From a checkpoint of a small transformer trained on Wikipedia.
Architecture: RMSNorm before each block, rotary positions, no biases in attention or MLP, untied embeddings, attention and MLP in parallel.
Training: a variant of Muon for these matrices, 5166 steps.
MLP neurons of a small language model. Each row is named by its layer, matrix (gate and up: input weights) and neuron, and shows model dimensions 192-383. Each number is 500 + 25 x the weight over its row's rms, rounded and kept within 0 to 999. Numbers have three digits each. A neuron's up and down rows have the sign that makes its largest values positive.
A block is one neuron, or neurons of one layer that tend to fire together. After each block is what it responds to, as a language model described it from the Wikipedia text at the highest values.

L7.gate257:494500527530479485484459523562491492521531548515510463466493490492583474524482518500484464476461487441483439470503480502454495492457510527547491510463510475494477505483516499479512522448492520514475541509509480473483453498518525486501524500474472479464474490512463492449543510512482478502526509539478502477491469490526460489492460500501502510504540507488487505477519515529494496502513460510468508513548539456502505509536476509508514492499505555532478494484510515516514517534490530528505459515510495513511527499518508506495503506536519499461501474501549456505534505445520490496
L7.up257:526537476464480491474499489515481495535482498524499522515515540491481504506504469553531480486497500494549463477490481474517508469474505495497480529535471477498510492485497480492482529466511496518493490542451535506517452493498472511482512527521496507510505489474535468444490500488461499496478548502504525529478508480526513429479479476515497530485500515521451503514520485503502518466521499485501508508493508503530514520537514481484535503480491484469542511524549481513513520467542485513488515500502563520472463514508529521485513460468522505496520510523478463478578530501529469469
L7.gate567:525531527533465471484510535503517481510514472493536502506485485528529543460529519475520504516485490502503488494487493549485492490482532507498522527555515480510459493479529488535508473475456519541518500486529500490523516520513500512502520475535420520472513505492519446538515473507524492523513455455488476523515521526478495514492488483496497554554527530512489476498499463541513517509513478482489523511501472447484505528490530540487486522505481498531517480451515494485504536561510479470515486526466505519467446482536509500506466504459505499511472504594503420460505514488498489456
L7.up567:504460523524512479499451502505450469495498452511503495504509505487514464511515494523498457495470512505538549537502444504479455526474478514499486477494494488487496537517531520466533516506514451545511546515453494554506471550505503492489523492527474499483485491515542502493461529483453465523487464495516521523462466536508473478528506496527481481524496507505471507521523502514489503505490459515504487525510491459496508528486467490518497481481503504534479479484508488461520522509553528526537490487507529496494515552500481557487467515467502544438510525482500458548484521463486484460
L7.gate595:506473523510468490515531475514500481472483444492511456500479511475484486493542505508545481501506474479497499501472499468477518487463473425521481477512507517468456508446502511510476548520450467477480537492501514488494489504491489473518507495481536587466474518465468476523504467453500508505483475548530477505516438527496457495502462502499474493536476514473507489486487505497533491534515504485511519475472494516497481530516491507488524492514502526510517534513492496480520525523496464455471443474498502523497499513545464502572474475507470471507478488563516508492525497462504513518
L7.up595:508451506499467468490442530552480504501518525471509418516469477506495495467495516522515553484501474472527490482471506498465507479517523512494467487514486503461537496535497489514501530492496475516511553533519490494502485501482469521492485511478498511484488474508494513480541491450490483509530506497495486486487493510467477513491469484507502494483474462536501512498511491513498491491525541484555497516515503549503477531483504492506527509496453535561506482516494517491525466496464502473492498513502503568500466481515482497486509490552495521526445527546513531518461545465520534499
L7.gate630:494533476494481476465520509507465530547493479462497488478484488485477502516528506502495500536458462513495479515474534579509526520488523446519486488530543529500531497513488525542494516511500545529498514509512515469540462504472515476514478494503508550499485545494495533484533489519529461505496542494490492506507509514496519453513509487509520485541483516535516498474482533506464511492495468504514481525492485499500500538477484501501517542471527518524469500479494506549531538509507506499503507519472534537483457478531503499469536476468507470505513475500537532517520492484512507479
L7.up630:472476504476512521541466471475479540510448501520513505530530468524532487495509520504457491478483494476473452508473470474451501478517480511455499516498506472459495482487520520464514508534519490481478466485512500523495466477519504490479551521509501485484499526496495460484527526508480512530483512508508474527474498532513471537493506516496508520478443489488523510464491488544505541496506502512529535470501473483467469545496514507463477517448473491505477453544474521463503474480544494525459481472526519492511518483476537478507503553465471530492487495495496521509478531461510478539
L7.gate806:505525465531541479457523523463549480471508493500504505499500473506464483500502460519477500462546504474466524514489513515470497562516565552504532540540465489523502454522506495518475500499531502520515509534502524501482516508494475502467495489494488544466529504533499520440484465463549475483495499489527540528477467467480465512490519511508504467504533493449503493531486526497507489493502527511512478476514509470474493505493490505503528501506448492500473532486494518515479544499565460465485490494555519514473483471498539493531488466500538502495517510455496470498490513452479523475
L7.up806:498498476485505485498480517487505496501532515527528493485468486480486486509446526548530476488502516487505496504498532480431505534486550520527527518485504490507533462471482507446501489460503501496486492528557512467440562490478484514534523514522498533544528508565500520505516487488502473489523487459523520503480481504519439520481481469512496476540500496490485499498478493470502493509539506515470520505488500536467520538469475461540515508512470483528486496471497511528486487487501520480502508515552507561530476507508482509505486502477506472526510516470515480512495526507436512493
L7.gate821:490490469492517495478464487472506468553468456476515478505484454500524486550528483501501516508493515502517504515546478502540519457448537514502493466564509508502502541541533476515551502517530516497537508530455522490510509471504550537505495524487492528478480434482499486532484508493483474490501505516488527506514513519486476518487470497518486444515477512511499496500496502482502500482468491495501487551493534495517486529503485492458487499487461508488512493470480488476484477495510486487495476484520482514481544553479504513485514463491496470529526522497540456521503509538523526498
L7.up821:504462502473485508467537511536494470523429531502490495509488487504493496477544500492468522543505495484485473490494484522507521467513515476556496525519478505502422515537540491514475533492481456518507521483507491508494480483497521538502501484548459487468493530504509502478502522539483464553517486485498511503492512518456495502512523515489492514500499512503492497488506499456522520456501483543493488501482539477468499500537501523513529536472508497532489470507485510496478493507481533495520503489485487509473498491457482528480455529528540510561495490496514475543486500481493541458
L7.gate1044:460491498448449513502498514494535516495483504488546493525500501480515473505487520527480468522479489456476489481489510514482503522492491501528477480523517508518447447519531520471521504514480458498491494540505492491497516495495498467528489480507486497477514493480518453487505513528464497471499513474502498559499506533485500491521474504505539498499487507498488470471483494511494485535512485515506531529496548492506494490496498508488496500515486519495494474487473535492523489528495440507442484487508551498483540504487531483517506501511580508489529469484512474497544515523503519494
L7.up1044:482510505526519489491494509526520502455524426495464482542459505501528491460526507468492493488526494497495463525519485477466490517510451487544511488491501540481467508534463514493582480498481535526490503491523470487487493492479512506477490528464524508458515477509546516499544500489485464494516498497487492492481499483471503493510562524484490502458499517521510478519495538526537497523480493523505497513482542500480466503461501493514497460509456477534501519476518484486512510511495467534451501495492503498486472569495480514511521507502546500491507516526546463450468502501500523483
L7.gate1069:510473514478493450480535469489512500512455506485519462531476519488505477479509503464454474527506485470534524483485488494518495499469483508465488494551539495490465485500512512539508512514512507514504552490522554453468551490526459455518473495479505531471513475484469474459483528498495495535500463481518478545479477500518453507515484520538481457487487478420497502462475482486525525513490502581498500491501533490489457512464539543545502485448473471513524514528519503533520499504481485504455505490490502459526513471501497470498497497501492508490495478457517513493525485477529497477
L7.up1069:533505498500503474504480459501491526503483485512517461477501471470496486512519490500500533441521498498496472525539494501475499498427498543522510500441527469502531494550498508491514501495495480452506537492511566479547478485472468504537483510498481536490537522468545491495463459499524495477522492488475504480519473506521491518512486498494489481490520530494512520490500523513469502534515505445542457519495514483522475512522498509520506510536486495564479528513460541516559485478509564528514485491455502498499502487494464486472507480533493497518485505460509504537536519530471492518
Responds to: Multiword phrase middles

L3.gate108:482511499507471476504435471528490497494472469501458495475526466513516516496444511514519559479475504449551503508520512539485472465484518514512509473513573508521506536515501551528514476492501496471529480468452514464500485476499462538481531515481480501499503488486470492505522488495535520472522504506557530526525482477491501485462480501521505507522515524470493464467485496467494481550480456478525543508557512484501508520523465506454494502537522468472501494527512479480552489505506558509526480530492449508520523478519482485440510495496489527554519534517467466512542512496492520518
L3.up108:505497503493498483474528504503546483525497520523471503491480506508504484491469484492531522495500467524519509471524474492500508478504514512521503490481483466498515543478445566475497527537516530557455490418456523487486494478488499508434528491482519488473556505507494487512500536499540482488472497505519483499485522479515480519513476457467499511526484514500508468500497516488508502510454494514548542414511499461524536527495500491509477541503513480476512533524489474477472488483520493490524506548517448510516563476500506475481523534505476485508432501514519548480498529500486489497
L3.gate142:480497462503450468497521504449505506460482515486486497501480496495463534486468494509513502518511515499474509480511541477422464467472476502523486492509514525450467549505527507468490522437485502528552473460502514502522509451531477506494464487516525497490519500508493514504484522466517487464456464470449490492572491480514523481522492537480449477547524452491501488541485490465488485521510551501477516552475468514495492534477520488498500531477481491502502522492484528512522501457516476508507466506515470529526569523498488472486534440487441509510461486494454545486540543532516490495
L3.up142:469471466486468499503563483456505519508500500529485472544483511497521580528489500512480497527492486481440464506499481476463484487467462494504526491497472452516517481462493485468499465490453484507487443446499532470508518518505477513529538536470516523479489454489448509502528515513509494490499470475471483516460500500496513456532474512484481499533498545463477506523483463510514520511507469521500526495506505486518465500485508512481547474536474506501492510493477501525557517561475484477496507496452523508487529542502516479467493465478451513506479473519536570482507491570503495504
L3.gate709:483491487540498455501517519476505491535536550543454516549519490542519527488495473514507542519527495502555486505502460461475496495488458467524485459515519503498510488582524492541508525505526502486488475516465493503496516485477527502510486516491493512492484483521491536506482572531489483512498522470502469500503465526470486541494465480475484493504488519496471474493510513507478489464460507466498497466435509465498536512516481545533491521485511499487517489528512490442450532495496536481478509479474474484527524519522527477433499488469562491512512508503485488520506515492478507515
L3.up709:507500487516532463518505523495467526472536518522516419517550472522533509487501518544560483508507457518466515524527499490500533483523477513528511529485526480521466490531536437508519514510497484517514475482489464506489523480482452494449491523502500513487519491529524492529501475520493519461523453482490550512501494502532469520472440533466458464490504484520457487484489501478463475524466467508546489491491528496509473467518492499515523501508480473485531444491568517489469524511507497510490495506503522522512504490534487468460481517503463500506506527468467501510532469516537488515
L3.gate1041:519474516490489492499481503473519519452501484519472525515535519480522488472497482467493516505503534485501490481519546515530490464466506516500506494498489509532479478417523504492490528521526464486486476493488546477550463468476504497482493469520548496524489432497526469519456506490494528525508497505525490499519486542488488498440518509510483530509518540490457501513501506471478530553503516477471455486486538515514522480512542508508531506499494513520477484539493508496483498509502526497477472464490513455514487494498501471489503492540518536486469533531493504478448507527522446502
L3.up1041:498496507492460467506500475526485512504477490520482491490542533499502511502491517452522464494523491494456515529482486519499534505532463516484476528529520512507470488477511503507515506502493519507484513478510529455489497507487510502492515531451473519506560496525479521538516508475549490499498461458496468480504507523515539512490459464466486507508501546505471519532487484522502512475493512499481521499485474497535486483430573511452512505471499527464511514509481450501512491472557507505463463478519517547463466445502468486485513536486477506457498502475491492519510519503517486492
Responds to: Second piece of names

L4.gate193:543531512513528473530524492528501504518524483458482529491463473480499515465505483470472539526493511495496488518504473485518528456477449500517509483517477480551503502493502532491506509505507508461500496506474495526502517541532489498505495485535523550491554458476500499502502501534513502522551497482508477500545539574502479466523521513446490510471460497488473503525511489464479576481495499490472528547551526510445473507532506480523530490490480535474503528467489482498504467546494537530478514473542495494467488515517515500454483525532501471493528556497463532535452451469505508526
L4.up193:504525553530448482498513499513521513470487491454501532471483479523540498505496490524482493488518500473528526480489548525476492465513527488472521519522487506485497504541506490504510456487457536435481466481493497539533551491495501473469508488475503503515493487459506504485558515498494498489515503442495498496493507519492473479500470521492487518516494481544525504507513543461457506483450485465470514527519507518459497471543491457466497494524498489510503494542528441457474481453468537492534466506513538476485508493457522478472475527503489454512480485524496502502451531511506472517
L4.gate591:500488506514494464462500487493554467496469516457515520491513475485508500484506542490523496527470473485533528559489502510536464466549529476499467518521501528462518536479477472544525516534557503529457472497483508508480528473506478489497549512508500494473508500494470506507545509492516497475487505466504503512530479471526499475515501551501476513439559558531480482514487517473483471482477481483490503532500538533474490547491524459525485491513500486463441537487470525554525488494501493510488541474533499501496489460520488462468507490478502516492446488528521529458474503540536506508
L4.up591:495494499492482500480483526504485508518497512489533541497489502514507530529520509486509496447541498522461508558523539468528498483496497502498486539506473507505529510493509470520522547508491485520446501491503486461494496546467470508490530485441504440518501496515464523494525481494506531461448498503549487462504516488527485504504470524489500476469486521510467480505494478478485504444482506507492502542477520493507490503506502504508509471456483484509501529542482505535491509509516510524484516495513486514490486481520524478504503492462514489483487464515501551462491525498520528532
Responds to: Mid-word continuation pieces

L3.gate434:456510497505474488502570508513499512505507524518534496495480489451499499517484470471516473457512523484509499529505468493501445546503493475504467521514505464517504477495513546501498517467543523544467524487502520460540482496484487476513515523506478537478539477499507503500490495510484491538549507458464513442514472528493478533499475502510492516526529462550488480512509440507513496518502533464485473470548515496508525483537527496473463491506510517464525517517470524528480487509498512506475540467478520496508512478477515514520481540518516507535505482500503483492517501487482472476
L3.up434:483525497513464497485522528482449530540463501493538478509482494488501498525485477491507457470492504508493488478531483498490470499515482527495467503544511522562524503478500504514506489511501492494521518506523508488474501501475461478496499471456481501444531516455482523513530525454498470497487498472456537493534496525506522507514467471494429526518510492481513514496455498542573517469486472496523481457542509492476538493485490484471471498516480469529490550513497475525496524541475488541505538478510487502511541475483505502491478493478477503490507482498503457437500483497481490550
L3.gate500:546498502494448459451540490499462493509518486515491465541449509469464499528510480497509494501522484505544480503454538528490477512501505507503523531489501484516542527504503491492504507488466503496483531527549496509527495468525472473540453518488518540449511493472481500495513504513506497516500501503499480496482503500511486499462487472523474516521486533512528505497500457480526425523534514477514487490496513503517535525548491462486481495487505480552490529534496543477492508471539476499462524501484525515507517523504473541547505448497500490487467476467492508493519487518480518534
L3.up500:551460523552472461471523471498471486510514463475473479494466504452492529530503492492487519539502471480533478489484498478502509525516463496502489531503490524502490516463539452492522509530491498529521537498476501489527500477518467486528502499480524525451502493507497470478500521487466474532525492548497475493504496518518456500480529546510513495500540510502549501495486498531498497502520504447503511501525505518477463528498492464491505477479464481566520483521460504497489518498513471506450506480486524478474498468503494523529487471496495510482504496460496510499523475519492527526
L3.gate847:546496473474517494521515481483495520441473529536436475501497465487437490479482527493479462557509519488512509526488475466510566542526482561506554489482473492485494536454477537525521493494541514475521495541500548423508521496482472478494456484469513520470501554533485463497480457506485499532512536491499527514516519505503528520513502523492534495480512508485493505437512491474478463522474497482485502516481495522448501498496514546502492495493487526523530530500478490513497492477517491473524486506442501477487503485480500534502551504479528470525476484530505474488491534488488520482
L3.up847:506486543519515505499504515523480496484459536481477532487530477458456514442492518463490502505531518476522495495499456481524525510491492514482468480485520491531480535487497525507480512485521491509487521536560454537477496444512471475503495460463513524488471474516495507494493503468471533520502515514441553489496497488450474488522491546435492501507451499507502460446525541531503495514491514536465526498487456525506545496487513462501489500491480490495513529484510511476507510500514476509503527463484505482464490483464481504488471534505471517512517475501492518480508523491526490487
L3.gate1037:511481508522509515495479501482499485484504503521468492523508462492462495499534502498499536512503515492540498503499509494510509516503482507504538514504433542465514494542466477532450456528490493532469505480478477526516492473505542440495491484424521516497509485513448507497522463518479531472507526459547466535490503543525483511541497513502527468511494507440521538461470514473484499513491523457478511504478494468510500514479579512473506473486520504509491510493487474541464463485472503543502517436518505470493489539461506521485502552486534473487483495479508487484454529496515497533
L3.up1037:509518507509471544520513460496466480550460517547487456497505491460503521501500452508552532492458484483547499512503477487548508504469500509534500520502487517500520488507497555477474440491499464518498495547470503501531506482509510488457537513512501499505505503501489487476482494459487485502514549486507520499528506509460476516498518530479492511474521458507538441496518505505477508486482503465505525499497542476487552484476550467466485538502517490499491503499471502498508515561496502467528528472553518457501493520554490488480484458480516535533509457476517508466454516476502461505
Responds to: Prepositional fixed phrases

L4.gate401:504518515490472483499497477520518504532489523489518457488462498496505468475511531503496490477503525504498517494507506529523504463507482539476522546546512530495521504525532494479506517508572499500501502502537511469513508483491491500546513524525491532464530531479481462435492508498508488526498511507491523527481503549486466569495509493487468518500456532530486508524506522487516481514539456460489468481487524513513515491455499529526501500497495517568460534500468505499508514524475514486500546518507527527503527499496514499509451523462493506512465459495487467453505494488497470476
L4.up401:468528494509532482532511511519546546447520479473517468499465508440479533524489495451510459540484523483495516569472490499541480485474480485501538498474518494477498497528504549432529488497545516478504518507537517500532530442515496487480533511511520512474509527515475540533520492500487533544520473495535538526489512493508463545467547466514453506532491481508518418505519496473506487504532461445502511548494504530505490492527515498509510501503481539534505553490498508537456473537513568523548531473535461518513521500556518506496484512514516484502498459554495490503494483492489507470
L4.gate989:477504503459502524475499519498521497524561524466442480512479434481443492508481466559510474458496515496515495510482495506537510512494476534542558526493476470479511525499510481447511454535453532480491497525517515494487480490458489486495493520466500500441541501507469490514490551494476447475511479472519493545499476489527465559498504485482522474565553525477499491467527477506496492510528514474503482479504514487482516533513530469531527546520529489518558512502534506499509510536498468476448542519498519494512493479507497479549448506496512486507472449518483549467479518497517502518
L4.up989:489476506483498503535524516494484507525542530501493508522484448516494457464496467478543469459522465496481475465496485499540465548496478505493500487487470462488522511512544484458531455512472438471498514476506509531507555525528477511481487470504518474481517446501500535435503512470502485488483524495512553548494514512529473539517545537461510502510517496533521465495492470541494511501492519464508482502495494480481441514527473500529498530550481523535493502527554526568500535543512514520494458521546508496518523498460508501484498539508520517502423490474466510491475497484492520539
Responds to: Token after "in"

L7.gate115:524470474460521525484485458496512472498536502455501477498497478525487455537467493539497509467491471485536513500508541548523533525506417502504465476484564496534466522497490491464510474518523510539522477484495544526503503486543492507486489526472522522505532541530462461514448531476510491477447524532519526484448504502475478485506490516528515495470471520457494491521474470461493512533453508566480478492517530499478495498516507489486528460509498509489481474474486499501482531495471519482486469462491524537538480448521514470498527543518507498498532487529495526471529490475544506478
L7.up115:454476502548475505470517507483482521546474470487534481497481492485518519475491480472461511466514458493517498540495520526500495482464536493468499475539498538465484488530510522467526493469495485499516523468508521502487527474508503527540514505535503496511517472514491495451468496494528539523484519548525469489520524530485535472489493515510502487531474482508455481462524532552510511508466538518555503485510503481449501462496524516528499465510532452494534500473502538532483513520479497476504492482512499521484567493527492506492537498508512526471562500518557491487440492531494484502
L7.gate360:506463482487543490473484537475503517483495489494516519530467484465466503506451504508524510508472516508523491536517503524482539479504467542454505478522533463544479541476486470513544533490502519508516476521524494512523475463504505500457530529501539455479514495478503506446504495516461528512504498510508499465509530475500479495481478509550533568481516508497504472480496499529492513531465514512517453475517504522483470520515502496527493516487487507509529528537491472507467510502470485454476551461507506508540509506496537509505498451475511512482507520507503481486513532539502544486
L7.up360:502470479540498463480479531503486538481475530472517531475478493504479451495482502520519486488475504509505458519508515498533552510493518508530472507546506509540518524493542498480504540486497539484507469482484511475521496517522526482510527496522482425518489483498469547500462527505488493536456496519526542493508537511484487484493495498504530485512460503513484479543467472512530528505465476512473485559533490490463501536479554471514479502497502548503514530454540484522503484491529499482506446444517499459482483492478522530481483516484542502510491518491435566478495476514516501506
L7.gate543:467522485555471463473499491482504468472515450487471492527504544518497489503482494485496506510507503466516492521465526480515498472530461467523492517534510515538477494505465502493488502499482512532503506526516508490563480495507540501514521456533534447524509528469502499499521533487513488515493468484472527545509531472482520547513511513511471513505530506538529549523469504547525536489550500482487521501455503490547479483458503500566468473502488493498515488492517538497534548458542508487444498487488519503523511485528493540470543499495496532526530489494500534477487497522512536487
L7.up543:481494503487476527457513459485489526498517516495531520552504497474511501532508499462481494465514482505489484487502497516540495502466507534546502478488456528521473539503497457497484483487546523470494521509448502523510511484488445506529506473470509486536509503473449489487495485495515492516497487477527474514518482480491552464501490467536495523500448483492529501522545452467535577488476472501485484496482514501494541494491462485484499388505478518507490529517523506520480515487485468502515526548492510484487486490515446458457478533504497479505469510521521487524521510479500491448
L7.gate664:469480490473474469522467495506567497498459468480551500472527450449524497515501506509467490473491499488545497508497520564513475519480514493533511476500519568474511488530482520481519505506519483517526517507499500511497545553501453509500489493491485520510540511468507509519517456519474445488503498465475525465502504494516487503535496512457497525539490435486448510454525501495485481487490465514479485534525518542498500469500536520498445467504461552475496494505468528474521504518484537491501475451478468519504529440474537478537497475444457528500467469508505503521479503510489510464
L7.up664:477450487508550526515522502501539533463521455500489474535506471506463476480526520451471470492504479527456564461524513513527522497519466513499493496462533503489453513502520515512505502503500510471491439486486494495527517468472514539462459519493498508502514509504501522529500496510536448479494556513467536501501485482515536500543466515505517556531527503508481544487485512510491530468462523492510529480525444498508523538525545498515488513470533533482510546471528487499533517525513490515499474494468492509491471509512502456520517475448449480509487517538507540498503497484494529471
L7.gate697:494523520494537475493474522493507474498510475521520502503518513464502505442535496494506536497506489552521490510466461499510512486520539524508464445470507463479511473497490505467544470498518456528507486497497549467481467504477471535555492506523536476529495532480484480478496458526548533533481496494539531549489492494502454509517509493456484509456477490536487521563527483478517508534468499450497563498520491515506506461534487458521490516496503519503507531468469503514517506512517510516512489461484481519488487471481491516496530467477462545448509495490496540459505480524443496511
L7.up697:476501526517450504475515491465455546517507527485510525490481489517502529455539517506478540484471503513502511479474508475529475509512503498507471459505535538491517517538471478456534485521479482457493479487507512476498525476493504531527536518495521519545452468496515510451517514479534514508511467487500536478488532511487451502489503502486548468503485492471504478484527558519433507497488495512501525513494538506490517482497476487467473483517565474472541480512513481502482483480467482550486519488480537481483491492469511500456490502477475495496474502522497505502439552511525542533
L7.gate956:533509505549495503479506497524508460505536480506525510532459445478513459503543511477534482480453513495514500529500543478488513498501507499499501489444490492516476502491503452435490508473513485482511491569492508555509490517489509504496508519507512475495430434523480479528496493494515485514511520502506546504459503448504488483537458506441526513522451499506483507534490481552488487495503496478505516508520480492492471520482441475507558495515497429490485520521520530495456524485511503507519527457491519459463539499485458503477539511514500505484503515542475490502531493480491550482
L7.up956:519526519511520479526505483492521526516509487488484500459478490497473520509489507458535463463533473501532515475512515504499477505496503468511457446498473495505518517513500574508511507482457534472485508542507477523512490481501533504496479526506555435498532479424454517506513498529517512513482499512512452496475516467532436474525518476488534528499488455510522513488483495496478514490458474495504484533530532485531477512532477487473493461501530552497531512520542459490507515501508459563504463486495534518489469488495501488504503529506542483527462499479546496437471490490499537542
L7.gate971:502524462492457472458511504463520499493516479444463475509507492464491460500510491484451484481465469489491507519523500484531513556528545483464486474535507489487510542477539503477526463496505498518489509505496505456520524508576534509477484480489515497520490538487529505511498476542479499514445488488473533510483452486553508491479510514489458483459513492498471466534482477505480498484495495532465499518529512529498498496508559509506480488520513483496483510531489530528524526484530435488518496497493479501480510493504456486498494489518486539536511458504510546465500461540527501490
L7.up971:494460487487479483448486449515511483497477510520503494535479495510490502520494513459443451479503503485505503492505517509474537528470513535516449482496481519483516517471539484501525501528509543495447507548486497456509514484503476490520507484519504476523518523453492479508491489475532504465492486456475490512549446535503534518479495498490493454498549467449550467531455475479460529480529485478507512542510532527522528481479527500482498507485562521475497469524498518483490484502490504508517488496485508501504480515529468453506531499469491524517506507499474516546505487502500505493
L7.gate1082:512480483501467482478485532488512528505489535476489493478536511499506498514483518529534541449480511501524491532495451516560509562500499548528482470459497480544490473529528515490512508554495476518501516498525496513500480501548508515496429486549498483495542501516497495495509462481492573459550533507496533483532517494510516479477503522490504483502444524505512509475507488519480504486468478488444493481536529529501504506495517491518548490519471501501498473516479499492518508536519475522486540515481520470456554514493503514439518448485472513481452486527512511482492508544476517519
L7.up1082:465514542525529522514481517513498453517473537505540506524477501478491514498542517484530538488518504458490512517478518520455448523501462497474465492519530501511481467458514497487500503490438510496473499449503516491513478478486484537447515533490493487494507480463517576502509471504511509512470459522515525506517500490518498517502522495510508548499507496499492487459520504462449521480490491500489453491464500481500455503513540514527504557502495480526491499487501498516484494505491493491526500479497474486521479443494452496476487490481470536504522494535512498468480490573499528470
Responds to: Mid-word name fragments